Part of a small language model's weights: 26M parameters, 626M tokens.
MLP neurons of a small language model. Each row is named by its layer, matrix (up: input weights; down: output weights) and neuron, and shows model dimensions 272-367. Each number is 128 + 32 x the weight over its row's rms, rounded and kept within 0 to 255.
After each neuron's rows is what it responds to, as a language model described it from the Wikipedia text at the highest values.

L6.up826 [176  95  66 122  97 139 106  88  34 140 157 173 144 173 148 112  66 122 190  92 104  87 132 178  94 105  68 114 133 176  52 159 163 127 116 120 167 100 106 102 132 147 154  94 181 178 149 142 113 185 129 143 124 167 125 182 127 130 120  91 116 100 149 109 131 115 117  73 140  86  64 112 101 130 143  93  81 124 106 208 119 113  85 103 198 135  89 151 122 105  98 129 173  32 118 134]
L6.down826 [113 189 158 102  99 102 130 122 122 101  84  93 136 116  88 108 136 236 108 201 122 147 149  94  59 115 114  81 111 140  87 105  92 123  73  84  95 101 146 125  66 123 115 134 129 125 151  89  92 118 151 145 108 118 182 111 160 106 100 152 171 184 128 140 148  89 146 124  99 162 123 119 148 117 151 197 156  61 148 116 164 127 208 142 148 132 150 186 106 103 122 145 164 164 115 137]
Responds to: Mid-word pieces and list "and"

L4.up961 [103 122 149 136 115  82 185 165 128 128 184 125 144 144 137 128 182 128 111  86  80 100 130 158 126 101 154 119  70 147  51 111 220 158 138 161  95 149 135 105 136 135  56  85  95 138 170 154 157 159 126 144  65 177 146 114 124 122  98 133  58 142 168 149 139  63 141 104 134 159 174 112 102 122 171 162  34 145  90 114  76 131  84 143 119 140 107 100  65 154  76 147 120 122 145 141]
L4.down961 [122 138 131 135 114 194  92 166  99  79 166 114 119 100 107 118 166 143 106 119 152  77  97 134 123  93 170 124  93 115 139 104 113 191 152 164 137  86 138 126 144 104 103 127  88  71 145 121 152 113 110 134 200 163 151 131 100  93 106 135  98 101  94 177 109 135  93 119 202 164  93 112 155 110 120  99 192 143 138 131 105 176 124  96 122 153  96 173  86 122 184 162 152 103 134 129]
Responds to: Word-completing suffixes

L3.up1275 [123 159 129  93 118 128 105  90 138 177 133 123 140 114 163 104 143 134 153 124 128 109  51 112 142 175  79 139 127  65 105 118 145 121 129 131 159 124 157 139 141 116 142 125 112 178  89 175 133 110 132  89  43 190 125 108 139 148  98 174  63 180 132 107  77 123 108 131  79  70 158 157 124 112 179 133 126  89  88 143 156 136 128 180 135  96 122 128 115 156 156 138 108  69  89 159]
L3.down1275 [133 139  96 128 135 163 143 114 109 115 136 112 170 111 146 144 131  96 124 130 127 121 119  68 123 141 127 105  84 153 137 142 154  80 123 177 134 136 105 131 137 127 137 112 136 126 160 167 175 101  99  51 156 112  98 112 166 117 103 113  65 145 109 116 129 140 149 178  54 165 160 117 135 136 157 170 140 188 126  20 133 149 153 179 125 133 124  78 115  80 162 181 111  99 134 168]
Responds to: Infobox list markup

L3.up695 [114 160 127  84 153 193 175 124  95  95 117 135 114 119 115 171 134 104 161  96 146 120 138 104 159 113 114 197 139 163 180 125 128 166 144 122 140 111 127  85 126  70 109 125  87 172 158 103  88 100 119 116 142 181 160 156 146  84 152 116 100 137 140  83  42 109 120 214 115 184 130 112 115 149 117 101 152 139 157 127 129 120 149 167  84 120 115  96 174 119 104 121 151 158 115 167]
L3.down695 [130  82 188 119 143 184 138 193  36 113 120 118 175 127 132 145 177 127 141 172 199 109 134 118 145 120  64 131 180 154 142 156  98 157 113 135 160  72 148 165 146 134 117  84 149 163 131 126  85  82 115  80 124 180  89 105 128 138 160 135 109  84 151 136  36 113 174 153 130 166 130 141 147 101  95 153 174 178 166  66 101 122 157 101  96 128  88 113 165 123 119  67 122 118  89 148]
Responds to: Letter e and subject pronouns

L3.up469 [141 165 117 136 179 117 155 118 137 125 133 118 125 151 190 151  96 100 121  94 148  96 181  79 103 170 188 133 102 136 143 144 153 154 153 106 104 135 155 172 122 109  84 161 115 171 126 105  79 121 177 134 137 159 131 116 161 146 134 140 118 125 105  90 130  98  79 172 163  87 122 122 143  93 149 114 141 118 153 170  77 124 138 112 135  99 170  41 130  81 131 147 171 117 115 132]
L3.down469 [165 115 111 123  90  59 120 159 127 136 154 142 123 172 157  75 145 108 126 178 123 193 110 162 134  78  81  76 108 123 127 127 100 160 126 165 151 132 180 157 169  99 109 134 152 123  87 146 126 129  80  81 162 107  63 177 158 171 135 101 129 117 131 155 143 156 139 158  77 152 134 141 136 124 110 159 155 126 101  66 117 127 199 167 121 198  53 106 140 102 104 109 102 119  83 100]
Responds to: Word-completing final suffixes

L6.up524 [144 152 116 134 104 111 137 159 139 156  95 162 149 172 158 117 108  96 157 178 150  50 158 103  93  83 184 138 182 148 106 100 113 116 165 149  97 104 194 125 122 146 139 128 193 181 146 134 134 124 144 104  88  83 116  87 167 122 141 164 148 153  98 133 163 126 144 131 149 120 148 101 156 142 138 152 155  91 162 137 127 105  82 131  82 126 146 103  84 141 137 144 106 147 111  78]
L6.down524 [163 146  84 123 110  70 105 171 124 132  72  85 125 151  92 134  95 165  96 147  92 125 129 153  63 105 142 101 114 125 175 130 111  79 171 193  51 172 136 148  83  73 122 124 207 127 198 136 160 142  95 104  88  86  77 176 141 132  90 170 197 129 142 156 125 180 115  85 129 143 126 143 157 122 155 135 138 121 148 115 107 182 149 114 108 133 134 113 117 180 127 114 177 146 164 142]
Responds to: Mid-word subword fragments

L3.up1432 [112 102 144 107 130 133 151 151 175 136 126 143 119 109 117 117 138 126 170 182 113 101 138 136 154  96 149 118 120 149 108 130 153  59 178 135 123  54 143 156  86 137 107 107 129  83 123 172 144 117 114 140 123 137 159 231 141  70  94 191 105 147 147  81 123 147 187 182 140 148 168 133  80 123 133  98  79 136 112 154  91  65  87  82 147 136  99 111 236 130 118 133 166  76 116 124]
L3.down1432 [192  82 159 113 112 146 115 122 122 139  81 137 174 153  81 138 165 165 151 129 166 134 154 165 176 129 119 111 130  74  94 127 140 140 100 126 133 164 131 180 177 129 126 196 166 163 107  75 100  99 187 120 111 159 125 189  44 159 170 119 136 117 107 147 117 139 166 176  87  93  79  36 124 149 158 142 111 107  63 142 113 130 123 101  74  90 130 178 113 149 146 123 161 147 154  97]
Responds to: Hyphens inside compounds

L3.up1414 [148 101 159  71  67 118 159 185 116 127 107 191 142  27 146  56 100 121 122 105 164  99 177 107 126 119 170 153 130 148 137  60 122 208 181 111 117 120 126  76 114 119 122 117 107 155  93 127 168 192 111 172 192 130 103 187 113 137 137 164 145 147 110 155 187 178  97 100 140 121  79 131 120 104 105 162 182  81 146 129 129 118  42 123 143 129 155 134  85 119  78 151 106 144 144  84]
L3.down1414 [149 114 160  74  78  87 110 147 148 143 142 156 141  79  93  89 145 118 111 150 163  88 134 119 113 126 183 146 109 167 141  39 122 142 166 142 106  87 129 123 121  76 134  82 160 127  99 138 132 178 150 166 162 109  91 153  93 154 120  71 172 136 139 146 192 196  90 100 183 130  77 185 138 149  99 213 145 117 140 100  91 126  87 116 154  51 136 130 122  98 105 147  90 152 150  67]
Responds to: Mid-word "at" fragment

L4.up1500 [161 140 102 114 184 121  82 110 152 157 166 113 107 131 149 123 145 142  81 103  94 173 209 144 189  98 162 142 138 171 141 118 147 171  99  96 129 150 129 125 144 131 161 134 145  99 117 100 123 154 157 148 119 153 135 116 135 105 160 215  98 145 175 151 146 144 170 119  82 150 202  70 108 168 116 106 142  48  66  77 120  85 110 130 132 178 135 106 145 173  73 116  81  92 153 123]
L4.down1500 [189 114 150 109 140 113  92  83 112 155 149 173 132 152 121 146 111 156 126 147 153 163  98 117 108 156 117 101 118 141 182 183 111  96 136 111 137 150 105 134  55 145 140  68 147 109 116 124  94 109  82 147 187 140  70  97 171 181 154 172  88 132 157 169 160 143  78 153  94 130 163 140 129 188 147 141 121 166 123  55 148  97 108 156  99 157 111  66 104 121  93 139 131 188 215 120]
Responds to: Mid-word fragments and headings

L6.up916 [144 185 146 116 201 194 115 112 105 170 147 101 172 136 114 144 129 107 151 110  89 114 180  93 130 192 138 138 136 135 118 121 108 125 129 166 184 155  98 113 100 126 117 122 126 130 112 129 150 142 134 144 154 167 150 139 106 110  69  72 119 159 154 109 109 116  97 122  82 157  72 147 101  86 128 120 181  16 160 154  98 141 128 138 147 137 173 155 130 145 149 111 119 108 150 180]
L6.down916 [133  92 146 150 132 145 159 141 178 153 182 179 107 131 141 101 107 150 113 160  62 152  96 155 165 170 148 130 173 165 138 142  99  94 154 166 106  97 138  67  99  96 123 154 158 132 161 163 103 131 149 153 164  42  96 125 179 129 125 198 134 117 177 161  81 134  93 132 136 101 149 178 135 189 196 163  95 189 151 143 158 108  66 155 136 195 131 140 113 117 105  86 136 104 140 114]
Responds to: Sentence-initial subject pronouns

L3.up1171 [146 124 137 141 164 203 162  96 220 107 106 112 129 156 178 135  77 126 100 165 127 168 134  93  86 115 144  82 146  93 142 144 127  98  95 172 170 100 154 166  67 138 129 168 109  92 134  91 140  86 102 176 127  87 144 123 167 147 137 170 136 161 158  78 129 161 112 117 103  99 137 153 143 108 148  53 164 100 138 145  94 151 132 171  98 108 115 135  86 154 130 161 144 144  80 131]
L3.down1171 [111  90 161 118 175 174 129 101 120 114 147 111 107 113 125  80  81 121 121 191 180 131 127  99 112 175 153 115 151 138 150 143 137 108 169 133 161 128 111 186  22 116 126 128 125 103  85  98  73  88 166 120 179 136 170 163 176 196 127 171 131 126 150 133 126 175 136 130 151 100 125 161 156 133 120 131 217 140 158 126  91 148 144 183 143 151 125 117 161 114 149 138 135  85 125  77]
Responds to: Word-initial stems (Or, Med, Al)

L4.up19 [145 182 133 141 119 132 123 141 154 113 100 120 118 170 162 165 116 118 193 122 103 184 128  92 209 119 153 149 122 113  80 148 109 109 131 109 148  63 159 125 123 123 146 134 140 110 108  80  66  94  99 127 115 102  84 193 122  95 112 157  72 113  94 146 127 130 152 121 151 116 124 143 125 145 122  88 159 109  77 131  96  78 136 113 191 146  96  70 117  83 184 145 127 109 180 167]
L4.down19 [158 117 135 150 112 144 158  96  70 172 146  99 141 127 123  97 160  88 120 132 120 131  99 143 133 133 123 107 144 125 137 113 135 110 122 133 175 178 140 143 144  26 147  92 135 154 123  57 118 130 155  76 111 121 115 202 100  72  47 118 119  65 114 158 112 123 143 151 127 118  52 183 151 175 125 127 138 118 110 177 105 130 176 123  89 126 142 172  98 151 106 153 115 118 171 126]
Responds to: Hyphen in compounds

L6.up938 [100 137  92 111 155 131 174  94 177 110 122 123  93 133 122 137 129 194 157 140 126 106 137 111 172 112 132 177 138 155 157 177 124 140  92 124 154 182 121 110 123  97 181  96  89 168 151 103 176 159 165 149  91 122 156 105 125 118 131 171 172 122 148 131 123 102 137 153 139 148 134  98  93 121 161 119 155 170 187 163 162 100 154 103 123 116 127 173 113 168  81  74 125 161 143 125]
L6.down938 [161 109 152 163 135 115 117 121 147 135 119 117 117  76 151  79 136  94 167 159 106  90 121 145 165  66  84  86 172 138 152 166 114 164 143 115 120  78 154 107 171  72 110 146 141 133 142  74 112 146  75  99 177 141  82 115 222 105  86 126  90 169 117  60 135 148 154 146 134 136 137 166 118 130 174  70  98 135 169  80 124 150 126  79 101 134 112 134  87 119 142 177 127 103 132 122]
Responds to: Word-completing subword pieces

L6.up863 [162 112  85  93 171 142 166 159 101 132 133 102 127 157 141 142 144 118 101  73 141  99 199 130 117 179 119 147 106 123  98 167 126 104 151 131 104 123 153 117 149 134 124 203 104 132 117 100 119 145 158 170  60 139 135 129 169 102 112 121 114  78 101 109  87  98 152 125  53 107  79 161 134 147 168 130 177 147 102 144 111 105 129 121  84 147 112 101 115 129 145 118  95 125  89 122]
L6.down863 [157 129 134 114 137 128 137 137 107 160 132 137 118 100  79 123 145  84 125 155 118 117 132 188 127 176 159 119 113 148 179 111 193  92 148  96  63 120 156  97 138 144 159 144 201  78 124  88 105 138 145 139 166 182 117 152 161 127  55 110 152  97 128  56 165  72 201  80 148 158 123  98 149 175 159 133 162 178  72 122 124 159 186  96 154 149 126 135 154 117  91  75 133 142 126 109]
Responds to: Digit 3 in numbers

L3.up384 [134 132 148 163 151 123 132 104 127 102 114 151 116 103 153 107 125  76 163  91 204 138 151 132 195 128 160 151 179 144 108 130 154 106 103 125  91  65 166 136 138  92 182 113  55 126 172 166 106 135 144 113  89 121 157  86 165 104 134 105 113 175  63 127 168 128  99  98 122 108 101  46  90 169 142 159 102 183  71 142  73  94  73 141  99 161 160 140 133 109  87 107 153 151 153 108]
L3.down384 [158 102 150 149  89 141 111 104  91 101 117  95 114 121 151 146 174 107 201 109 157 166 138 164 130 112 137 127 132 164  50 117 120 108 148 178 151 124 136 141 160  98  89 112 109 117 114 142 165 125 117 118 106  71 171 165 127 129  95  95 163 132 101 117 132 134 161  78 149 150  86 118 116 148 156 123 140 173 107 115 107  88  92 108 125 179 126 138 106  78 129 138 128 179 174  81]
Responds to: Word-final "-ing" piece

L4.up232 [159 155 120 132 146 145 129 149 127  88 105  95 101 139  80 132 116 121  96 134 125  78  88 163 111 128 116  83  77 143  75  93 109 114  88 133 111 105 142  71  89 144 120 127 114 125 140 114 153 104 151 199 111 156 191 135 138 116 161 104 140 111 126 130 137  97  98 140 124 130 139  99 123 118 137 205 166 138  96 135 132 111 192  86 135 101 158 130 131 156 101 141 125 149 120 186]
L4.down232 [114 107 115  57 103 187 135 146 127 194 124 117 111  97  95  66 150 154 177 138  73  96 106 119 119 144 106  52 103 116 117 127 169  92 126 150 121 113 135 132 180  80 158 114 104 120 132  78 140 170 138 168 167 141 188 143 131 145 131 128 112 102 143 129 145  84 168 109 140 111 177  97  68 117  98 105 148 124 109 149 108  83 123 145 163 125 102 142 131 121 126  83  68  85 152 159]
Responds to: Mid-word fragments, digit 3

L4.up1400 [149 138 137 103 156  93 107  88 165  89 138 145 134 162 201 111  85  92 149 159 141 150 172 129 135 146 148  93 154 113 101 154 119  96 125 132 114 167 107 119 110 142 153 122 102 121 145 139 131  84 103 153 128  90 169 172 115 116 194 153 144 150 112 138 116 130 119 116 149 147 103 150 167 112 164 142 151 189 139 130 120 138 111  93 154 169 148 110 159 103 117 133 118 108 189 201]
L4.down1400 [174 103 106 150 129 180 113  87 113 120 182 157 163 137 130 120 101 118 166 109  89 148  79 127 119 169 129  73 116 145 159  99 201 120 124 141  51 136  95 129 100 167 130 148 131 180  82  91 124  94 108 161 134 139 131 126  82 125 143 123 183 110 116 101 174  95  93 128 170 156 138 119 164  90  97 113 169 156 133 140 107 116  98  58 146 147  73 126 146 175 154 118 175 159 106 167]
Responds to: Mid-word subword fragments

L4.up761 [ 69 192 138  92 158 132 114 128 138 119 178 103 104 125  70 152  78 104 117 129 102 164  78 124 141 145 161 127  69 140 139  56 102 112 105 206 101  34 146 107 102 106 167 128  82 107 135 140 128 134  92  86 102 108 100 128 133 129  84 124 122 146  96 122  87  97 103  79 132 110 133 121 153 125  91 135  95 128  34 137 111  95 124 121 144 111 147 151 168 163 166 177  93  84 129 117]
L4.down761 [115  90 140 102 111 130  95 157  88  93 102 150 120 121  99 101 157 132 145 164  98 167 139  91 119 181 105 102 112 143 155 137 130 179 118 157 100 140 150 159  57 127 131 126  97  90  94 160 143 130  78 101 135  20 109 113 109 185  71  67 122 120 184  72 135 148 111  80  22 153 173  74 148 111 131 124 121 130 148  81 154 145 135 149 123 121 115  81 100 162 148 127 165 134  98 144]
Responds to: Line-start structural markers

L6.up298 [145 133 207 153 130 152 175 119  98 152 157 136 120 104 136 107 133 125 179 146 114 121 143 181 175  54 144 138 100 112 119 143 148 128 172 123 107 118 146 162 138 105  95 123 154 179 127 131 145 101  71 127 121 186 168  82 100 125 139 141  13  78  96 105 116 150 115 155 169 158 139 107 127 107 117  66 111 147 127 182 108 182  98 149  48 164 143 196  94 130  84 143 118  80  70 134]
L6.down298 [154 128 124 114 149 110 162 111 109 169 106 135 125 168 135  83 170 175 106  83 163  92  97 179 134  78 123  71 144 186  82  97 134 109 155 201 151  97 147  84 110 115  98 129 102 176 121 153 142  65 133 136 144  89 114 123 132  51 180 112  61 119 127 107 153  74 155  89 175 122 144 135 109 161 167 181 151 119 141 195 161 129 163 148 123 120 105 151  91 116 161 125  84 105 117  96]
Responds to: Split verb endings

L4.up277 [166 105 121  97  68 122 143  90 143 118 152 140  98 174 154 124 132  89 157 206 150 190 142 170  90 114 161 121  97  91 149 116 134 158 116 129 120 141 116  68 134 122 189 113 138 117 157 143 145 194 166 127 157  93 111  75  66 109  86 101 137 150 180  83 170 142 137 172 103 122 128 155 113 120 127 149 171  92 114 113 131 146  84 172 135 182 202 137 132 129  93 184 132 170 157 156]
L4.down277 [197 135 148  93 163 126  97 165 141 104 104  90 122 136  76  92  53  95 129 143 154  91 118 101  91 114 119 182 129 178 127 157 128 104  77 106 105  91  87 102 119  68 127  54 103 112 142 107 152 129 102 170 106 122 121 110 142 143 129 123 144 135 118 154 148 150 113 122  81 203  19 154 112 102 104 179 148  81 127 138 136 180 125  78 116  78 144  90 118 153 117 168 134 174 157 161]
Responds to: Mid-word "at" fragments

L6.up354 [110 188 159 111 180 130 157 103 157  94 110 109 155 191  91 133 142 117 122 110 101 147 169 113 161 135 156  90 116 147 132 118 125  93 179 101 145 196  99 103 121 125 107 102  90 106 120  93 132 133  95 193 117  90 134  97 101 156 141 137 155 206 183 127 167 123 140 142  77 130 119 131 149 130  95  69 122 114  98 149 136 101 151 173 159  66 189 145 125  92 194 105 128 147  81 177]
L6.down354 [145 112 108 138 139 113  97  75  80 113 132 143 115 155 146  98 160 156 116  83 101 123 163 143 101 142 166 134 107 180 204  67 141 118 123 180 100 120 159 121 122  79 168 124 166 187 154 139  98 132 107 117 150  55  96  69 140 201 140 121 172 151 129 117 165 134 138 155 116 143 160 137 111 106 125 155 134 175 124 107 142 177 147 129 172  72 167 158 102  92 122  90 105 162 158 101]
Responds to: Proper-name first tokens

L4.up375 [118 154  72  95 112 122 125 102  98 168 143 114 160  80 158 152  74 113 103 181  92  88 150 115 189  95 160 169 146 126  99 159 137 169 115 127 160 137  86  69 149 157 112 109 105 134 148 108 121 167 167 147  88 111  82 189 170 163 182 155 147 188 142 137 102 100 131 193 123 111  89  84 145  78 108 190 117  41 152 147 120  98 143 113  88 146 107 154 139 155 119 179 149 142 136 133]
L4.down375 [133 134 135 145 185  89 137 128 141 144 147 158 143 107  84 120 167 134 202  85 168 172  70 132 178 123 128  98 132 114 116 104 114 152 135 132 164 120 228 158 108 134 146 111 172 156 145 144 121  94  98  74 142 132 120 130 119 111 118 150 100 139 123 109 115  94 137 100 153 154 130 133 160 167 101  69 166 166 164  98 136  79 147 138 101 122  55 103  94 127 131  82 113  85 126 148]
Responds to: Word-final suffix pieces

L6.up1303 [105 154 144 111 168 169 131 117 166  93 156 102 171 145 142 135 136 124 173 160  93 104 107 157 120 154 188 157  71  93  98 154 140  97 192 110 135 107 143 120  94 107 131 133 178  97 121 165 107 161 196 118 118 108 120 147 105  93 127 160  56  80 124 146 100 102 170 135  81 103 107 190 140  79  90  86  85 141 100 133 106  75 170  96 120  99 145 195 183 117 120 167 115 112  94 136]
L6.down1303 [128 103 154 108 122  91 165 170  94 131  77  99 146  85 172 164 118 100 130 130 165 138 155 183  92 126  67 110 122  82  78 124 113 146 126 174 105  72  70 145  71 190 143 114 123 139  98  80 140 157 112  93  85 162  71 200 174 193 123 139 155  70 125 163 121 150 148  97 129 118 141 130 148 144 171 126 123 154 163 146 155 124 123 143  76 175 155 128  99  63 105 148 112 152 213  91]
Responds to: Hyphens inside compound words

L4.up922 [ 91 122 154  93 151 154 126  87 109 162 127  90 130 149 146 170 125 106 100 118 157 144 100 156 142 145  51 174 152  76 116 140 135 105 104 108 111 121 124  13 161 176 156  96 125 151 125 143 133 156 133 143 123 136 111 124 164 127 138 179  96 157 138 129 125 137  98 143  75 126 112 186 120  83 161  80 132 145 143  91  99  89  83 135 174 143  65 195 179 139 175 161 145 160 141 135]
L4.down922 [106 122 160  75 108 160 119 125 100 105  81 164 133 144  56 118 132 152 110 165 109 142  57 115 126 156  80 167 140 137 116 200 155 134 131 120 141  94 135 118 148  60 193  96 169 114 119 213 150 135 103 156 158 187 134 159 133 119 112 143 128 152 135  44  99 147 121 101 107 162 168 159 148 126 120 119 132 147  99 102 168 161  60  90 144 163 133 185 145 162 131  69 137 131 145 152]
Responds to: "he" word starts

L6.up317 [147 173  89 116 165  93 135 151 175 149  70  83 147 187 149 162  90 114 149  69  89 134 149 149  79 139 167 145 170 142 165 174 154 149 144  99 144 155 121 162 160 169 160 191 152 133 106 132 163  77 128 140 140 151  75 177 106 123 110 143  91 179 147 132 100 141 139 129 185 135 192 140 108  88 140 151 120  94  54  84 132  97 165  93 146 141   8  90 195 111 189 138 140 144  83 175]
L6.down317 [142 131 106 124 123 117 120 109  88 148 136 168  34  95 197  90  75  65 109 133 164 214  59 121 136 124 115 184  88 157 158 148 101  74 164 141 169  75 105 132 137 139 143 167 155 146 127 120 162 178 122 114 156 115 121 154 118 152 148 119 140 118 140 127 133 125 120  84 154  84 162 139 131 170 141  89 175 108 100 106 201 111 121 112 113 133 171 158 173 120 131 146 171 190 155 118]
Responds to: Mid-word fragments, often "ed"

L4.up1480 [162 145 136 116  99  90 141 111 108 155  88 143 124 112 135  93  78 145 108 131 142 126 120 110 112 139 124  72 109 147 123 129 143 134 159 118 150 132 126 133 108 185 112  50 175  67 119  71  68 141  84 171 151 148 120 145 155 159 138 107 142 178 116 108 101 108 146 151 126 136 116 177  94  53  72  77 133 145 136  68 138 113 150  87 176 194 156  95 131 178 143 157 141 118 148  99]
L4.down1480 [192 102 131  80 134 147 151 149 149 107 112 103 145 119 148 116 139 175 142 152 115  95 151  90  99 112 101  91 166 166 206  94 139 208 101 108 131 114 105 117 182  53 160 138 155 164 166  88 139 105 160 124 126 122  75 225 113 139 158 131 159 116 131 115 156 141 109 135 115 133 156  94 132 115 137 145 107  81 119 125 167 137 193 105 130 125 171 171  87 123 159 139 136  87 165 128]
Responds to: Final list conjunctions

L3.up952 [124 127 126 142 120  97 132 157 112 125 117 183 146  78  65 150 115  99  95  89 168 131 106 138  84  51 126 160 116  85 119 118 108 109 144 104 153 106 127 137 115 121 211  92  95 121 177 149 163 105 136 213  96 158 132  89 106 103 135 155 160 118 106 105  85 105  64 113  82 170 150 174 100 117  91 127 114 105  88 129 144 114 142 129 130 110 135  99 128 147 162 120 157 160 104 169]
L3.down952 [121  94  95 140 115 119 113 134 127 105 165 189 139  74 114 176 164 136 152 153 191 130  81 109  55  93  42 113 109 128  57 102 102 125 116 173 124 117 152 157 106  86 169 101 169 133  63 123 174 144 133 203 136 156  89 115 123 137 155 123 156  77 142 123 146  87  70 102 123 140 171 134 107  83  98 102 134  94 150 143 106 111 164 158 137 150 158 114 160  82 167 110  90 132 168 184]
Responds to: Mid-word "ad" fragment

L6.up1237 [124 151  78  93 178 136 140 117 125 165 200 166 127  74 137 133 115 104  75 151 142 163 147  72 140 151  62 167  75 123 110  89 114  98 137 199 108 106  84 153 175 121 165 117 141 178 166 100 124 146  77  96  54 138 123 174 110 136 138 129  89 163  99 146 219  72 136 139 109 141 112  93 156 149 160 187  93 166  80 114 138  99  89 161 170  81 204 121 124 115 154 112 125 121 129 102]
L6.down1237 [145  25  96  87 126 100 105 148  47 102 118  96 131  76 160 133 111 166 113 142  90 192 175 138 108 109 115 155 144 131 119 101 161 136 184  77 170  82 145 133  76  93 135 168 128 100 136  96 137 144 142 106 154 142 117 143 137 154  79  39 128 111 112  99 130 166 107 180  29 150 224 110 138  87 183 187  60 139  72 115 111 137 200 153  76 153 116 104 155 129 134 134 174 117  75  88]
Responds to: Possessives and list markers